Part of a small language model's weights.
Architecture: RMSNorm before each block, rotary positions, biases, untied embeddings.
MLP neurons of a small language model. Each row is named by its layer, matrix (gate and up: input weights; down: output weights) and neuron, and shows model dimensions 208-303. Each number is 200 + 20 x the weight over its row's rms, rounded and kept within 0 to 999. A neuron's up and down rows have the sign that makes its largest values positive.
After each neuron's rows, "fires on" lists the tokens most often at its 100 highest values on Wikipedia text that the model never trained on.

L4.gate205,203,177,176,209,216,213,209,235,202,204,184,198,219,199,189,168,210,157,215,224,211,196,177,214,204,187,188,204,212,216,199,220,224,180,210,201,196,171,179,220,173,195,184,211,248,223,215,166,205,204,189,182,179,199,227,184,234,180,177,222,176,216,208,189,214,167,184,239,242,185,193,181,215,222,192,199,222,216,233,198,195,200,195,210,156,221,172,212,162,193,211,213,177,174,247,185
L4.up205,184,216,228,196,208,197,198,182,191,227,233,166,194,208,174,202,185,180,174,207,163,194,194,181,205,207,183,229,208,188,159,174,162,190,215,194,196,232,164,150,225,197,257,199,222,199,207,181,212,188,198,160,185,195,198,200,212,187,222,212,179,186,204,199,219,170,207,230,209,192,206,189,214,184,203,190,243,180,167,165,241,217,183,224,204,191,230,220,209,193,241,184,188,217,169,206
L4.down205,231,205,190,205,218,214,175,163,207,218,206,168,207,171,131,162,175,221,237,178,202,186,168,198,199,164,214,205,195,202,203,196,205,206,198,204,187,207,194,218,185,197,211,177,211,185,188,174,206,198,229,238,170,201,182,190,186,220,206,204,158,194,187,193,183,172,186,204,219,187,176,200,214,197,186,176,200,202,197,219,207,255,189,189,223,233,199,217,163,144,213,227,198,216,229,215
fires on: ".", " about", " only", " than"

L7.gate671,163,193,229,202,183,201,192,157,196,224,193,221,163,215,173,179,193,214,225,163,172,191,166,240,182,202,203,185,180,201,181,199,182,183,218,181,234,186,179,192,181,202,196,232,225,229,219,185,200,211,227,199,203,241,203,225,205,220,190,187,193,205,204,187,186,176,194,216,220,188,214,179,208,186,211,196,182,204,200,191,207,195,215,193,194,153,147,203,133,170,214,240,183,199,226,148
L7.up671,199,187,175,182,175,167,150,212,206,214,208,204,211,202,190,210,202,197,208,184,183,184,201,180,178,198,175,198,169,212,204,175,197,197,204,204,206,151,232,181,195,211,191,194,182,183,202,200,212,186,234,222,177,152,194,230,188,185,223,193,178,175,249,201,188,185,218,211,175,234,147,193,209,174,189,182,201,213,242,210,204,213,190,206,206,200,198,150,165,202,173,208,183,185,161,162
L7.down671,211,195,187,191,185,229,192,198,196,185,149,201,194,197,198,203,227,230,218,181,223,212,173,190,220,199,204,218,198,222,204,186,212,188,218,200,218,204,215,208,185,207,203,168,225,233,185,170,197,201,226,216,217,184,165,210,191,194,188,217,195,213,175,199,167,212,219,187,198,226,199,205,186,208,169,197,189,216,184,174,220,216,221,207,213,198,198,228,176,198,221,213,233,206,188,206
fires on: ".", "'", " episodes"

L3.gate357,199,224,187,212,183,220,205,214,232,224,177,226,215,215,178,196,174,199,205,177,179,218,217,221,204,185,193,197,183,182,219,212,197,216,208,202,174,170,238,183,191,218,198,197,186,204,198,206,203,229,203,199,194,165,198,143,176,168,247,203,164,204,190,169,180,172,259,190,191,246,174,176,183,237,216,187,209,184,165,219,190,207,183,173,190,183,212,221,216,211,210,223,165,202,230,189
L3.up357,212,199,199,181,211,190,223,201,192,243,177,190,206,231,149,159,169,240,195,182,201,201,185,209,187,203,189,233,199,189,221,204,170,215,212,245,168,230,209,173,229,224,172,226,192,206,234,165,194,170,173,171,199,185,213,172,228,192,167,210,200,183,218,214,207,178,214,228,234,208,224,190,195,205,202,185,197,178,184,221,194,213,168,194,196,160,219,203,173,201,171,227,215,186,201,169
L3.down357,230,161,213,191,210,221,221,226,215,232,190,214,217,194,218,203,201,165,213,230,198,211,199,210,228,181,212,199,193,221,210,216,211,193,190,234,223,194,187,197,210,196,206,172,239,233,216,170,203,186,191,243,219,250,201,212,219,202,185,220,203,229,236,190,177,207,188,227,204,190,257,200,188,174,209,207,192,192,194,175,181,242,205,216,235,240,188,225,189,198,189,221,186,183,215,170
fires on: ":", ",", ";", "\n", " ("

L7.gate598,198,250,215,170,187,200,178,210,196,157,208,212,169,186,180,168,177,206,218,177,161,187,230,188,171,211,228,207,208,228,203,209,179,225,202,170,229,180,197,190,194,187,209,193,181,238,167,228,193,253,205,192,197,195,209,230,177,184,175,181,209,212,211,213,215,199,177,218,187,197,214,242,174,140,164,237,192,191,190,196,198,198,163,199,169,218,188,218,185,180,230,152,219,203,222,181
L7.up598,196,215,220,204,183,232,201,159,165,188,197,202,202,177,187,198,207,216,141,215,191,170,214,222,223,198,169,202,162,231,171,169,177,178,216,201,208,195,223,216,204,179,219,209,157,190,203,179,187,188,218,212,175,201,206,245,217,204,185,213,192,171,196,174,241,189,217,170,191,207,200,189,209,184,136,193,222,223,220,217,223,197,198,208,117,196,205,219,194,196,202,192,196,203,174,236
L7.down598,216,222,264,209,162,196,213,198,168,189,192,217,193,189,170,218,183,199,196,167,182,213,166,219,244,179,191,201,234,191,196,206,204,217,172,184,207,183,241,168,193,191,173,172,161,168,180,164,187,164,206,206,200,219,172,182,219,215,204,194,180,231,197,209,207,223,186,195,194,179,173,195,175,194,209,201,233,217,209,190,228,207,222,228,241,182,187,200,213,192,210,194,185,210,210,195
fires on: " on", " to", " of", " from", " in", " off"

L4.gate804,212,216,190,229,183,195,196,227,177,157,202,182,244,213,198,213,209,190,186,216,211,211,212,196,190,197,207,182,203,210,191,232,190,202,225,199,180,170,174,182,188,226,215,196,210,219,206,209,209,204,188,213,198,231,186,194,199,207,170,176,176,193,197,179,177,169,175,237,240,178,192,222,212,198,166,222,151,204,207,195,226,199,178,195,191,224,206,225,198,213,207,202,163,209,214,195
L4.up804,213,190,205,207,219,185,183,222,212,188,209,195,181,185,195,217,204,181,202,181,172,242,170,200,207,219,192,169,218,198,215,242,172,226,180,207,210,222,200,194,226,190,201,163,195,233,178,208,187,189,196,182,197,205,209,177,211,185,236,210,190,198,183,186,165,201,161,233,225,187,201,179,201,197,225,202,181,213,167,234,210,226,194,219,193,194,201,199,246,167,196,221,228,169,198,209
L4.down804,203,237,199,202,198,200,202,198,209,201,247,190,239,207,216,195,212,172,221,230,188,190,228,184,205,168,185,229,210,214,222,205,205,219,168,210,186,178,199,224,223,224,196,197,219,196,189,197,185,205,176,173,207,215,241,160,194,185,178,221,200,193,213,186,176,180,190,222,229,237,212,158,184,225,212,152,180,195,209,199,208,193,192,160,171,190,219,203,199,233,193,217,250,200,215,217
fires on: " |", " as", " played", " plays", "-", " Role"

L7.gate861,177,165,206,214,162,224,174,237,187,192,207,218,194,158,195,209,196,207,214,180,196,170,182,214,219,206,202,185,195,177,224,171,190,193,263,183,197,190,181,187,200,182,180,212,187,194,177,212,204,202,203,217,199,214,202,186,189,213,200,218,169,245,191,172,182,179,213,188,217,173,204,195,179,202,200,209,206,216,192,188,226,222,217,183,177,225,226,188,228,206,208,197,223,188,216,196
L7.up861,213,177,181,201,212,200,170,237,182,199,211,202,210,199,196,186,199,165,210,199,188,192,192,169,179,220,229,224,196,220,173,206,221,211,201,183,187,206,196,200,230,226,216,207,213,241,193,199,186,188,170,165,227,203,229,202,240,212,200,200,177,208,193,191,181,206,144,219,211,202,203,190,204,143,202,174,224,215,227,199,224,197,167,202,192,200,218,170,200,197,207,252,189,180,169,185
L7.down861,165,211,199,200,189,224,214,193,232,213,209,189,177,167,187,174,208,192,215,194,185,196,203,169,180,197,194,215,215,211,185,187,232,176,204,197,205,180,200,178,213,199,200,221,243,191,219,241,176,233,207,217,186,231,183,182,244,166,200,216,166,176,203,187,201,214,187,208,177,238,186,215,229,188,209,191,235,212,192,203,213,215,193,177,207,163,208,186,220,186,208,249,206,199,167,222
fires on: " |", "-", "|", ";"

L7.gate172,195,185,212,203,206,241,201,202,194,180,228,216,168,198,157,201,182,186,187,210,209,224,251,203,180,189,207,184,195,243,201,212,203,179,231,192,193,163,177,193,177,171,207,218,179,190,220,206,242,190,208,200,205,185,201,190,178,178,175,250,206,205,209,209,216,149,181,181,211,201,210,224,182,191,203,184,188,227,171,226,196,220,245,194,188,192,174,220,208,213,199,206,172,226,208,220
L7.up172,180,209,264,176,214,230,205,205,192,183,225,178,227,184,155,218,250,189,207,227,185,193,195,245,204,222,221,193,227,206,217,237,195,197,162,166,194,225,191,192,194,213,184,208,173,206,223,199,199,167,212,202,202,218,242,204,231,208,177,207,205,208,176,226,194,201,184,199,200,202,181,187,235,217,214,238,190,193,222,192,193,175,209,205,211,218,196,192,208,178,226,195,206,193,217,196
L7.down172,166,192,196,191,193,223,184,151,221,194,170,196,222,224,198,225,201,190,208,219,185,200,189,213,211,176,199,204,206,179,183,182,221,201,250,167,206,190,186,208,216,216,193,233,200,207,204,168,185,195,156,187,174,179,204,219,202,201,202,162,217,222,195,194,209,228,179,219,223,236,250,165,196,221,195,223,199,202,176,191,198,201,189,211,226,202,208,225,198,160,217,237,196,198,205,220
fires on: "\n", "|", " the", " regulation"

L7.gate673,202,202,199,202,221,201,233,210,171,209,177,198,200,183,222,191,181,208,192,212,209,196,209,197,189,190,205,179,242,207,163,217,210,177,204,221,179,212,205,182,204,182,196,188,211,183,223,196,196,210,202,213,184,179,243,185,230,163,175,207,217,198,195,218,205,222,164,177,201,209,223,229,183,204,218,203,216,224,189,206,211,208,156,237,179,182,203,182,199,177,193,195,224,186,174,175
L7.up673,197,219,216,207,217,186,197,174,168,190,205,154,204,188,210,228,222,176,210,218,230,216,198,204,201,208,189,217,205,221,197,202,166,201,207,157,205,182,178,198,200,176,207,176,183,201,220,197,224,218,192,196,225,177,199,204,180,155,212,213,173,222,192,176,214,195,197,192,216,175,195,189,200,190,197,209,213,230,223,194,184,225,224,211,205,196,175,238,217,181,238,202,213,176,199,191
L7.down673,187,188,161,177,206,184,228,198,172,253,187,178,224,224,198,221,191,197,174,202,226,199,187,183,223,156,205,214,174,192,190,180,205,200,189,207,193,210,189,190,162,185,211,198,211,166,182,228,203,170,192,173,183,197,204,270,193,187,201,190,198,197,202,224,188,185,229,219,215,194,192,191,209,232,224,207,193,185,202,190,187,198,217,206,196,194,195,205,202,162,240,210,194,168,175,209
fires on: " to", " will", " can", "ll", " also", " could"

L7.gate688,176,154,183,244,219,211,242,191,199,194,225,216,157,211,199,182,191,208,196,182,233,188,174,206,208,219,216,195,168,210,194,210,208,233,205,203,180,213,202,233,179,170,185,224,196,211,216,219,225,209,204,199,203,212,151,182,219,212,212,208,190,225,235,202,196,164,209,183,184,181,189,217,202,205,174,228,177,209,214,183,249,229,149,179,226,213,199,169,189,224,225,172,192,225,248,216
L7.up688,183,192,227,160,197,225,217,234,164,241,213,230,181,189,195,171,196,211,215,223,181,168,190,236,179,197,224,211,173,177,198,201,179,224,194,191,203,224,185,206,194,222,197,204,183,177,216,181,205,227,196,220,172,181,224,192,217,208,201,204,174,231,258,225,184,215,229,212,195,198,203,238,157,200,215,210,235,224,176,232,206,213,211,178,185,175,169,177,197,202,185,212,209,230,212,189
L7.down688,207,172,198,188,163,207,200,215,180,217,201,197,176,206,208,204,212,188,195,219,219,205,192,227,189,205,220,239,170,204,191,225,218,202,202,198,202,212,190,232,220,198,186,203,175,216,156,214,194,199,175,152,195,213,177,209,222,200,198,195,187,191,228,218,260,204,184,172,171,231,187,221,166,184,211,233,225,218,176,211,182,216,185,192,217,227,223,227,214,230,186,221,218,224,232,176
fires on: " such", " well", " known", " described"

L3.gate750,212,197,171,223,226,205,189,209,213,243,198,171,183,223,189,188,233,200,198,188,224,195,203,209,238,205,197,173,166,194,138,213,236,176,179,218,192,196,207,170,221,212,203,174,199,192,227,192,201,199,257,184,182,187,203,221,222,205,210,184,214,175,197,216,179,212,177,183,196,195,232,203,200,166,210,199,235,196,161,223,198,205,203,213,190,215,207,243,201,169,194,189,210,173,195,165
L3.up750,221,198,192,219,207,171,185,199,204,200,196,186,192,214,188,226,181,195,217,205,203,186,182,204,175,171,214,221,203,228,177,175,211,169,192,169,211,171,193,197,208,202,230,166,163,173,182,193,150,209,221,183,199,179,191,172,210,183,210,179,197,197,235,201,196,190,222,216,209,214,173,200,205,182,207,196,217,214,184,215,205,193,231,215,230,179,190,207,184,234,193,192,202,221,227,197
L3.down750,233,209,122,169,221,197,209,202,205,200,180,166,201,139,189,195,199,186,206,196,241,181,183,194,226,217,201,206,202,202,179,228,225,192,173,205,224,212,207,214,199,209,236,211,204,199,225,187,243,199,200,225,209,153,203,218,214,224,228,185,180,178,214,194,210,180,203,177,189,234,211,198,198,195,171,197,179,178,161,174,203,217,208,199,234,204,226,239,184,218,211,233,197,212,199,206
fires on: " of", " in", "."

L3.gate26,209,205,217,225,197,198,178,212,232,233,197,202,220,229,246,188,204,192,171,202,191,216,200,197,215,200,194,185,193,210,216,193,218,218,217,208,192,228,211,214,192,244,201,201,205,198,230,218,198,194,210,167,211,232,222,205,150,233,215,172,179,186,177,193,197,207,221,215,212,176,198,226,211,193,239,196,215,201,200,224,195,267,160,240,223,190,171,226,221,194,228,196,225,215,184,220
L3.up26,209,183,209,191,202,215,192,189,199,236,204,181,200,215,231,243,216,222,207,192,177,175,203,200,177,166,192,194,176,212,167,161,217,233,211,213,202,238,177,203,168,192,217,184,209,144,196,190,200,220,210,220,212,220,178,239,192,196,189,197,170,198,195,204,185,186,181,211,221,206,206,213,220,172,190,250,202,197,215,211,176,163,170,196,186,203,203,198,201,162,195,173,214,202,222,165
L3.down26,176,182,192,222,226,214,155,198,202,247,225,206,211,196,199,177,179,193,186,217,190,167,220,164,244,210,175,181,191,218,196,173,228,196,179,147,214,205,192,236,203,203,229,188,157,189,216,214,210,242,167,182,203,243,163,152,208,175,210,176,192,230,191,229,211,208,199,173,245,213,210,226,186,196,196,225,183,224,195,223,192,190,177,225,176,193,214,185,199,211,212,196,230,222,211,231
fires on: ",", " |"

L4.gate662,172,186,208,201,196,218,190,202,224,202,229,205,179,209,209,162,176,153,169,199,193,208,216,214,221,193,210,174,193,178,173,195,224,212,197,168,182,184,202,214,181,230,197,231,209,179,197,205,182,215,211,206,202,193,193,214,187,203,211,200,203,169,197,221,182,192,209,164,206,204,199,169,213,235,259,183,210,203,189,203,179,198,193,183,193,190,213,217,215,244,199,204,219,214,225,190
L4.up662,180,200,178,221,206,211,217,190,150,226,167,210,194,209,191,234,196,161,200,189,197,188,197,227,222,211,196,239,244,187,199,197,212,213,201,219,215,224,236,196,203,194,197,198,207,178,215,196,194,199,225,195,213,180,237,199,193,225,211,190,211,159,232,181,194,189,216,214,232,202,232,203,181,208,212,221,192,191,138,230,171,180,208,194,193,212,218,181,147,172,163,215,201,188,224,196
L4.down662,178,216,321,221,181,193,217,191,168,223,219,198,214,230,180,191,197,184,150,243,247,205,177,187,197,226,198,212,215,220,170,220,195,195,229,201,210,217,204,202,222,240,225,195,232,192,197,171,215,216,201,209,190,187,179,261,189,218,219,216,222,198,209,161,202,196,189,225,202,209,216,211,215,194,204,225,174,206,190,201,211,212,199,196,208,174,216,188,230,184,198,215,209,206,191,185
fires on: ",", " he", " where", ":", " she"

L4.gate667,201,201,223,186,190,178,209,205,206,185,192,244,229,221,203,211,198,201,200,209,223,180,181,246,174,219,212,159,215,216,213,158,233,204,199,232,206,213,203,189,175,214,219,195,203,196,185,214,184,220,195,215,129,189,202,194,216,185,172,198,192,158,227,191,192,209,192,173,211,172,215,197,212,219,188,215,213,190,164,222,184,204,160,229,178,183,190,230,186,195,166,181,173,222,212,211
L4.up667,172,210,191,176,174,208,202,225,191,202,201,178,208,194,212,190,220,190,230,201,222,186,240,222,228,192,202,161,215,160,211,199,180,188,196,179,195,195,191,180,186,198,206,227,203,206,205,211,195,176,193,251,195,223,196,222,216,201,209,204,177,193,200,196,203,234,211,200,181,169,210,209,196,211,194,173,219,204,211,184,201,208,197,220,182,211,188,206,220,198,185,204,199,188,185,197
L4.down667,197,204,218,219,173,173,232,209,191,235,229,202,181,191,160,185,224,230,195,197,184,247,201,209,212,180,174,215,237,212,207,224,191,218,172,198,197,152,226,190,205,227,201,167,209,190,199,193,236,212,200,201,194,190,190,173,177,194,163,216,191,203,166,209,150,246,219,221,195,164,201,223,195,206,204,215,234,193,205,224,191,208,202,226,215,210,206,200,235,189,231,211,220,208,214,176
fires on: " of", " to", " in", " from", " for"

L3.gate480,165,196,207,183,182,190,172,178,189,191,186,182,169,216,204,191,186,237,199,225,222,197,202,183,206,184,226,226,213,199,228,220,179,188,205,216,207,187,172,196,186,185,247,190,177,158,174,208,190,173,218,213,189,197,205,192,206,175,164,221,193,188,198,166,193,230,182,220,205,162,169,195,211,204,191,183,202,228,229,195,168,218,174,210,207,205,170,189,191,196,183,204,207,188,209,225
L3.up480,206,194,186,167,210,176,266,216,161,184,186,196,203,193,182,167,203,213,198,177,185,188,203,210,212,178,198,208,216,181,227,223,192,189,216,205,213,215,199,233,199,190,200,157,189,218,186,172,206,214,231,220,161,211,206,171,188,212,205,207,180,185,199,235,204,193,181,210,208,207,208,163,215,217,209,190,189,200,193,223,217,191,172,216,231,168,231,195,213,208,176,183,215,196,194,202
L3.down480,209,172,184,193,178,167,185,204,187,194,201,194,165,198,225,174,196,211,228,193,161,199,189,184,185,208,236,188,206,208,208,211,182,219,190,215,207,202,234,193,189,191,204,205,221,189,185,206,190,197,179,189,226,206,215,192,187,197,216,188,201,207,211,224,216,183,176,186,216,220,223,216,199,197,207,223,161,188,174,215,195,194,208,209,142,218,199,185,202,224,188,214,207,202,210,219
fires on: " known", " such", " described", " of", " noted"

L3.gate212,207,191,182,209,188,181,176,188,231,189,198,165,187,206,195,164,203,214,190,182,195,185,202,243,199,202,189,167,197,212,214,183,200,189,199,238,172,215,215,200,222,185,212,215,203,181,207,196,194,217,191,189,183,228,188,235,202,196,193,214,243,216,198,200,174,189,178,212,190,171,178,204,232,183,188,200,204,223,216,216,184,149,208,195,207,177,196,212,223,193,194,224,215,228,229,219
L3.up212,209,226,188,196,231,211,187,206,197,228,173,193,227,201,181,220,206,186,208,194,209,168,193,235,196,221,258,186,187,164,186,240,220,213,203,193,199,184,210,212,148,183,187,215,199,210,184,188,209,166,219,231,219,245,173,235,238,186,183,175,191,185,193,218,198,210,204,218,212,202,192,180,239,242,234,217,201,196,211,191,194,169,189,220,169,204,217,209,147,214,203,148,226,214,216,187
L3.down212,158,148,200,210,180,196,154,174,199,187,214,197,228,203,185,213,182,184,213,202,200,192,183,210,203,201,173,208,187,197,184,176,179,169,199,204,228,163,182,226,186,193,242,196,170,214,182,195,202,212,207,178,221,182,190,177,177,224,193,216,214,252,176,204,217,211,227,174,201,221,189,220,179,196,226,189,214,241,197,199,181,175,172,233,194,222,187,196,227,184,205,175,172,207,207,204
fires on: "\n", ",", ":"

L4.gate129,217,188,209,236,227,198,172,199,170,212,181,209,185,198,213,208,187,169,215,182,214,211,202,224,167,204,216,181,232,232,218,192,200,227,198,218,202,183,200,198,201,231,201,226,212,177,164,227,204,195,204,174,206,216,210,206,214,193,187,184,205,174,208,206,177,190,209,168,205,195,203,174,216,226,186,195,208,213,207,237,205,208,212,213,195,206,214,210,203,216,182,188,218,224,197,214
L4.up129,225,188,191,218,219,227,214,240,186,170,188,227,185,245,215,224,201,206,214,207,200,200,214,203,200,207,194,184,196,198,157,216,186,232,195,200,199,170,218,182,215,192,183,187,190,216,233,180,174,185,210,253,179,187,206,204,196,217,205,170,188,181,191,158,202,166,238,181,181,241,187,195,182,217,199,223,202,204,221,242,220,227,194,171,205,196,223,227,213,196,165,184,221,181,215,196
L4.down129,215,187,205,188,207,172,201,188,195,210,243,209,155,208,199,193,192,225,233,209,164,209,211,188,189,206,196,178,225,219,247,200,202,205,200,213,186,151,195,182,207,200,184,184,168,228,203,180,195,233,162,212,177,208,214,220,234,180,188,171,180,219,188,200,181,223,192,204,191,211,243,173,205,205,216,187,166,199,194,177,173,213,215,222,179,185,227,235,184,162,188,193,190,189,220,196
fires on: " to", " that", " from", " cm", " over", " of"

L7.gate191,207,211,162,157,181,186,209,204,178,194,205,202,151,202,203,145,182,199,204,185,200,205,181,223,188,183,225,176,213,177,214,264,213,221,215,198,172,186,198,213,188,151,202,213,221,182,184,210,226,221,199,188,184,199,189,183,196,186,229,215,214,200,203,227,198,192,186,212,223,193,188,207,221,241,178,217,195,188,231,206,194,198,177,224,201,199,175,222,199,186,177,219,212,210,225,231
L7.up191,192,211,200,225,189,212,212,202,189,194,177,206,200,204,227,211,196,205,232,194,153,213,171,211,228,196,214,220,149,215,217,223,205,191,220,226,190,190,193,226,189,212,251,205,194,189,209,175,173,210,215,175,187,180,190,219,203,194,202,207,176,167,218,193,193,179,205,173,200,228,201,180,239,191,221,204,192,236,195,222,166,193,221,205,198,218,206,188,228,195,191,203,190,190,242,202
L7.down191,183,214,229,205,186,218,237,190,179,184,208,212,181,207,227,199,190,190,219,176,218,217,193,224,199,203,214,207,159,220,246,200,226,216,177,188,201,179,196,223,170,223,171,235,187,186,166,209,207,212,186,182,246,208,165,176,213,187,216,171,233,187,199,220,204,200,203,165,235,187,218,195,222,214,211,209,233,189,209,196,203,201,219,206,194,199,221,187,193,201,179,197,189,186,204,216
fires on: " such", " known", " two", "-", " 3"

L4.gate717,197,186,184,201,195,175,210,185,239,210,216,181,186,227,226,183,192,221,189,197,221,158,227,212,209,189,166,168,249,224,193,167,215,219,196,241,152,205,186,199,199,197,210,187,240,188,150,196,174,225,211,174,193,188,190,175,170,201,186,209,226,210,188,195,174,173,227,196,212,149,190,168,184,212,187,197,214,169,201,190,217,207,209,185,186,204,200,183,189,195,200,200,181,193,206,170
L4.up717,166,182,236,197,184,233,208,212,204,183,207,208,194,230,165,158,234,197,177,168,198,180,166,178,210,177,180,209,166,215,190,184,192,212,176,185,197,213,220,203,227,221,244,222,244,209,236,234,222,176,225,203,190,212,198,223,191,182,187,162,195,214,219,228,216,194,226,165,219,224,223,205,220,204,194,198,237,177,193,209,188,172,222,221,202,181,209,217,223,181,192,193,213,209,187,203
L4.down717,198,182,198,174,223,176,189,210,221,238,247,218,208,177,197,196,190,221,222,215,189,204,193,179,215,196,196,203,182,202,207,235,221,183,169,224,230,199,186,186,183,178,223,151,169,178,242,195,212,195,212,218,188,228,212,209,221,229,185,218,209,209,199,193,229,193,216,195,198,201,196,205,231,228,233,204,187,238,169,206,186,181,188,211,170,178,218,213,182,181,213,254,189,195,210,194
fires on: " to", ":", " at", " of", " about", " than"

L3.gate100,203,181,209,214,220,214,182,220,184,231,184,189,174,200,194,199,180,167,246,187,190,155,178,176,176,168,198,201,233,202,159,245,220,219,221,183,193,205,185,199,197,204,191,194,203,177,201,143,190,204,179,215,196,174,204,165,195,161,217,152,199,214,184,229,207,210,203,211,239,213,177,220,183,178,231,149,201,221,209,218,262,218,217,209,195,191,174,199,221,177,198,233,172,209,183,206
L3.up100,195,178,187,195,223,236,212,186,198,207,193,222,180,192,232,209,227,188,218,174,193,188,216,166,163,189,186,225,197,210,207,191,241,210,190,170,197,208,211,198,208,195,186,197,169,224,150,177,208,176,174,172,186,244,207,202,201,195,165,209,212,202,209,196,168,168,204,186,152,219,215,171,224,226,184,197,175,224,202,198,204,212,221,215,214,219,145,191,197,203,223,210,205,181,196,206
L3.down100,199,202,196,179,183,211,226,183,196,191,191,246,164,186,177,207,176,188,181,182,177,202,192,222,185,175,206,193,226,195,198,192,187,214,195,180,206,190,211,187,254,235,209,186,200,246,206,207,212,211,160,171,232,225,211,214,185,186,197,175,201,178,202,206,166,207,200,194,196,201,193,231,214,187,213,156,189,207,180,203,197,219,212,235,208,223,190,169,191,191,232,213,164,190,172,171
fires on: "-", "/", "–", "to"

L3.gate208,230,209,190,178,184,198,205,220,225,184,191,158,213,200,235,197,192,193,218,241,200,197,216,222,211,208,213,210,207,199,170,247,212,241,242,173,182,215,202,192,196,201,194,205,206,206,219,190,198,180,202,181,192,206,208,177,234,172,218,204,239,173,253,184,223,187,175,209,194,243,191,200,184,209,196,193,197,182,160,184,184,188,172,192,173,223,206,184,190,190,181,209,180,215,198,197
L3.up208,169,212,188,217,203,179,204,237,182,193,211,214,164,181,220,184,176,197,217,198,222,233,192,207,201,212,187,207,200,171,220,225,173,230,221,225,203,197,194,169,186,170,180,204,181,225,215,196,185,216,233,213,159,193,198,200,201,183,209,191,180,225,192,216,176,184,220,212,199,231,165,209,178,185,166,187,206,242,174,220,159,189,208,198,208,201,199,204,191,198,239,187,196,181,204,178
L3.down208,201,236,186,205,166,205,161,168,211,205,211,189,227,196,198,169,227,178,198,209,209,220,200,219,180,207,228,205,189,200,212,204,230,224,226,208,208,199,166,212,247,231,200,199,210,210,187,182,201,243,182,194,189,184,207,156,193,198,192,200,214,190,180,178,191,164,219,187,213,206,210,198,169,210,198,203,197,231,168,193,245,193,223,204,241,210,195,173,185,240,204,177,229,199,203,194
fires on: " |", "\n", "won", "ett", " ", "-"

L7.gate115,189,218,218,201,255,184,186,206,166,209,198,197,194,184,171,200,207,194,246,187,213,176,213,202,201,200,194,193,181,217,196,179,191,210,193,194,180,182,220,212,226,175,172,188,182,224,217,204,188,182,200,225,175,216,186,165,189,181,196,198,220,207,225,224,193,207,224,198,218,208,179,244,202,154,178,217,219,191,217,210,215,224,208,177,217,190,202,201,208,224,187,197,245,168,240,205
L7.up115,173,223,215,184,213,195,162,198,203,217,198,206,189,188,177,230,192,177,192,234,240,224,199,198,218,196,182,174,190,215,203,220,205,201,205,169,205,183,181,218,241,209,251,239,182,223,193,185,193,184,195,181,159,186,196,194,228,160,192,186,155,219,212,182,206,226,223,214,211,206,173,205,203,270,209,203,213,185,156,186,195,150,216,225,205,220,209,209,216,212,213,223,192,222,218,217
L7.down115,209,215,182,177,207,156,213,187,201,209,192,203,189,186,215,195,216,203,184,218,191,228,150,218,237,205,187,245,225,221,206,217,192,212,178,195,209,201,198,192,212,229,242,231,176,202,215,204,213,203,189,177,210,174,169,191,231,196,189,216,163,210,221,213,206,208,216,181,199,214,166,240,195,192,190,161,190,186,205,173,159,217,174,214,185,202,221,220,172,188,209,208,213,203,177,145
fires on: " in", " B", "ly", " a", " the"

L4.gate466,206,197,191,216,176,192,207,174,174,200,169,193,188,222,185,185,216,192,181,182,206,213,140,218,189,183,214,224,240,212,201,165,212,213,205,209,170,192,211,178,187,195,205,211,215,183,226,191,204,169,200,197,207,197,212,224,203,226,229,189,226,183,190,174,179,212,206,200,175,150,205,198,182,208,188,214,239,198,145,194,214,198,239,212,188,191,200,201,212,226,206,205,207,218,164,217
L4.up466,201,244,207,195,196,192,164,198,187,202,178,210,222,165,200,173,215,184,217,177,184,224,201,172,207,191,199,182,201,191,177,189,187,207,140,191,155,197,202,198,202,173,220,206,148,201,211,224,216,199,218,211,211,215,228,211,203,212,209,186,160,190,197,196,187,191,196,209,213,194,177,218,196,217,221,236,218,212,206,218,185,202,142,201,177,194,209,191,209,212,199,190,216,191,250,185
L4.down466,193,201,139,212,189,222,191,201,206,220,223,186,206,214,207,261,190,187,218,192,197,217,185,189,221,156,190,193,185,219,185,200,184,226,253,195,193,215,217,206,187,212,202,180,179,206,151,207,193,235,232,203,173,182,200,167,188,169,189,210,204,220,193,225,208,209,169,204,195,190,199,193,156,230,182,150,213,230,214,192,226,196,208,223,193,217,206,200,214,159,232,183,171,252,198,191
fires on: ",", " is"